Weights of a small GPT-style language model, trained from scratch on English Wikipedia: MLP 3584 tanh GELU.
MLP neurons of a small language model. Each row is named by its layer, matrix (up: input weights) and neuron, and shows model dimensions 645-740. Each number is 200 + 20 x the weight over its row's rms, rounded and kept within 0 to 999.
A block is one neuron, or neurons of one layer that tend to fire together. Before each block is what it responds to, as a language model described it from the Wikipedia text at the highest values.

Description: Phrase-closing punctuation. Commas, closing parentheses and closing quotes that end a long inserted phrase or clause mid-sentence, e.g. "(1841–1911)", "president,", "Heroes"".
L9.up1390,205,210,202,205,210,173,191,224,183,196,213,209,208,189,198,197,191,230,222,211,168,192,204,186,188,203,192,205,219,184,202,190,200,219,198,198,240,181,229,242,206,203,210,220,198,181,186,194,188,205,213,188,207,184,195,222,185,174,199,203,166,224,156,211,217,227,190,201,191,228,220,188,210,210,229,211,220,216,206,222,209,223,177,207,193,205,182,241,186,190,209,223,188,216,224,197
L9.up1787,182,205,165,203,183,207,176,193,192,169,189,143,199,213,238,209,172,211,195,170,212,217,192,197,215,205,155,188,193,190,217,212,204,212,189,199,205,181,211,231,218,202,205,206,194,166,209,178,192,216,188,230,188,167,208,229,202,173,224,199,196,190,186,210,205,217,186,202,194,221,181,217,173,197,192,200,211,206,197,171,176,254,193,163,209,190,206,243,224,183,195,227,192,239,224,205
L9.up2432,169,190,205,190,187,188,193,212,217,176,210,189,202,190,224,225,192,194,184,214,206,188,191,219,203,212,190,198,197,193,223,212,186,205,185,212,235,213,214,235,228,193,200,200,245,143,194,212,229,217,207,233,202,197,201,242,210,180,207,207,213,168,204,203,210,212,205,224,206,218,221,209,202,203,187,223,184,230,156,182,190,245,206,165,222,211,165,216,209,196,158,224,209,244,217,208
L9.up3383,162,189,187,205,184,209,205,205,188,186,155,184,189,233,209,212,224,216,217,187,206,191,164,189,186,199,188,182,191,197,184,182,169,237,199,220,183,197,228,211,213,218,208,223,224,171,192,187,222,195,185,221,197,190,199,219,192,186,192,197,170,197,198,219,220,193,179,250,190,246,214,217,200,186,186,218,204,216,157,211,194,228,209,165,205,190,209,201,199,219,206,198,206,261,254,219

Description: Phrase-closing punctuation. Closing marks that end an embedded phrase mid-sentence, such as a closing quote, bracket, semicolon, table bar or clause-joining and, e.g. westerns", hole), idiot;.
L3.up2866,209,219,192,190,189,188,190,223,178,180,186,200,209,202,223,175,185,169,204,217,222,202,177,186,195,194,185,204,228,173,182,206,188,214,232,202,186,213,225,223,186,226,229,214,214,217,186,192,189,226,194,239,186,190,209,234,172,182,180,219,189,212,191,194,215,196,205,202,196,182,187,246,203,199,183,205,198,202,194,218,164,203,192,183,202,217,221,196,186,239,199,184,192,177,201,198
L3.up3230,174,229,185,217,206,232,205,254,202,189,196,186,204,224,227,198,217,180,204,195,223,182,169,182,201,221,190,189,239,194,180,197,212,214,208,193,235,194,212,167,183,240,187,240,223,209,221,205,184,206,197,225,207,196,173,200,155,176,215,235,185,211,200,196,227,169,176,197,211,216,197,227,176,194,203,230,199,231,217,219,176,203,163,173,220,217,203,185,202,239,190,202,210,174,209,200

Description: Sentence-boundary punctuation. Periods and other closing marks (.", )., line breaks, == headings, list dashes) at the end of a sentence or item, before a new sentence like "The" or "In".
L9.up188,205,210,170,206,227,159,207,190,180,201,223,191,193,188,191,212,192,192,197,211,207,222,211,190,181,184,184,207,214,206,204,220,175,199,199,208,198,227,207,194,196,221,205,191,198,211,186,216,224,205,192,207,204,196,176,210,208,202,223,219,233,187,181,217,205,190,203,186,207,195,190,208,155,192,214,200,213,169,198,190,186,204,202,232,217,176,227,172,178,203,177,192,159,203,205,206
L9.up2007,187,204,202,187,212,180,196,206,176,192,195,232,197,201,226,236,200,195,221,183,191,194,195,181,179,190,224,176,223,203,206,208,195,232,215,176,225,194,209,212,220,224,196,190,161,180,185,211,236,204,177,211,196,199,178,212,168,170,193,199,191,195,186,239,179,221,221,201,177,226,221,237,181,179,208,227,196,187,190,201,183,194,212,200,182,207,221,209,196,168,192,221,215,187,196,200
L9.up2567,177,212,199,180,227,227,225,212,189,199,182,161,209,179,200,197,148,222,205,195,219,217,202,183,174,191,195,179,227,214,200,198,178,249,221,214,239,215,179,190,202,223,199,210,206,189,186,162,211,188,201,187,197,176,197,186,192,216,201,211,192,216,191,197,175,185,182,221,186,229,204,221,183,176,221,227,192,167,218,185,185,208,218,184,206,218,181,179,178,211,201,209,145,203,210,216
L9.up2671,174,200,182,218,190,200,212,230,192,191,223,191,199,200,205,213,204,187,199,152,225,220,197,180,181,184,223,198,246,199,204,227,202,186,231,181,195,184,186,179,211,176,204,218,185,201,166,207,220,171,202,216,213,208,175,213,180,218,187,208,248,168,168,212,178,195,199,174,216,179,212,210,173,185,214,193,221,163,183,199,203,206,191,206,190,198,232,191,179,161,176,190,185,177,208,169

Description: Word-ending tokens, closing quotes. Closing quotation marks after quoted titles or nicknames, plus word-final suffix pieces like "ally" in Ballymena/Ballyclare, "ically", "ality".
L2.up8,202,243,192,218,201,235,169,169,205,209,227,236,219,190,202,196,242,212,231,176,173,170,189,194,191,196,189,211,177,171,221,193,221,193,214,203,170,179,211,162,190,235,171,176,227,187,222,195,218,226,215,196,175,205,199,214,209,203,162,169,197,226,196,233,212,202,243,206,220,194,213,213,209,216,193,183,241,210,182,225,200,182,153,190,207,218,248,171,176,201,155,186,196,223,190,226
L2.up570,159,205,187,181,234,168,185,244,172,190,209,199,189,204,213,205,190,192,188,181,181,166,201,193,180,188,194,216,190,164,218,197,208,176,230,221,175,235,200,178,169,190,156,194,177,216,198,212,229,212,183,204,201,207,196,204,219,215,198,156,192,196,221,211,183,220,203,239,220,193,213,203,194,200,196,215,223,218,182,215,160,190,174,197,173,173,235,122,203,197,168,177,212,186,175,202
L2.up574,185,241,187,200,176,191,194,167,196,198,211,210,209,196,220,251,211,188,195,183,202,206,204,170,184,237,182,172,200,202,201,194,183,212,225,210,174,193,205,217,228,197,189,188,192,205,179,204,234,218,209,205,190,200,198,232,183,171,212,200,159,245,194,239,205,193,197,212,194,181,163,226,152,196,168,192,207,186,203,197,205,177,177,169,225,200,207,203,186,211,167,192,190,200,225,206
L2.up671,165,171,218,208,214,214,215,223,184,228,212,201,209,208,227,180,161,196,218,150,215,233,175,197,149,182,188,216,200,190,206,187,207,197,242,191,216,227,180,188,188,248,187,225,203,224,174,229,190,193,184,214,178,188,181,198,171,212,228,175,179,205,205,185,206,168,229,218,219,198,213,223,234,207,240,189,218,181,195,212,199,159,209,224,203,218,177,205,162,200,198,198,205,231,190,177
L2.up772,177,208,226,189,198,202,186,214,189,199,195,177,210,204,191,198,220,185,191,186,189,200,183,233,200,177,221,206,162,193,216,206,177,188,225,239,209,193,201,180,206,220,179,200,198,199,249,185,215,203,212,172,227,189,213,179,232,211,181,229,209,225,204,211,206,192,211,250,191,198,179,163,176,171,200,185,215,195,187,202,184,212,186,208,200,224,212,196,182,205,212,203,184,210,223,180
L2.up948,224,214,216,217,206,204,164,205,191,199,245,194,210,193,166,152,207,207,202,184,219,201,190,211,185,228,187,209,212,229,190,220,221,170,211,173,208,187,199,230,186,209,221,197,188,223,215,213,196,189,206,193,219,194,194,157,204,212,220,214,199,193,171,211,204,185,168,202,181,235,193,202,194,178,200,186,194,223,180,200,187,203,219,193,215,218,212,178,175,197,170,184,182,223,211,256
L2.up2150,199,186,160,190,187,214,191,173,177,162,218,190,239,190,169,236,222,194,209,205,213,213,188,186,216,226,234,178,239,193,214,226,155,187,212,161,194,176,182,133,183,207,192,172,189,209,188,192,205,189,200,251,209,190,200,209,173,167,171,209,192,169,200,179,201,211,218,174,221,195,185,203,197,222,203,209,179,203,183,200,186,219,203,205,187,183,203,218,211,201,176,179,180,201,163,187
L2.up3037,200,181,211,179,226,197,215,211,189,250,197,202,215,182,187,169,176,137,224,193,185,192,216,245,166,213,188,204,248,185,177,195,179,203,194,186,232,176,189,212,232,197,194,207,227,241,203,204,182,183,186,226,193,194,206,218,184,211,179,210,148,231,201,202,206,202,209,219,204,205,185,189,207,192,244,208,210,214,173,207,210,178,195,239,184,208,227,190,215,168,189,173,182,203,210,204

Description: Paragraph and row ends. Sentence-final periods that close a paragraph (often before a section heading or new paragraph), plus the pipe opening a new table row.
L3.up750,204,201,199,206,205,181,177,227,171,212,177,182,190,210,196,197,233,165,198,167,203,204,152,188,196,190,186,206,235,172,159,193,199,223,211,215,223,211,205,159,210,185,211,194,157,208,207,209,183,200,201,198,204,187,180,212,145,189,226,236,201,216,187,173,183,176,174,212,173,252,183,210,169,166,190,225,227,199,220,176,176,211,215,196,208,212,209,176,220,195,180,164,162,182,232,204
L3.up3350,197,203,212,206,215,157,206,244,170,209,191,168,192,222,211,166,232,179,197,176,190,211,155,193,182,198,216,178,205,158,147,198,180,209,231,218,238,239,208,182,220,177,197,200,204,215,211,249,208,202,191,220,213,182,193,203,167,189,222,232,220,229,177,163,199,192,180,198,169,249,228,195,162,177,197,227,199,204,218,171,196,200,204,187,193,227,226,187,216,199,187,191,169,188,219,191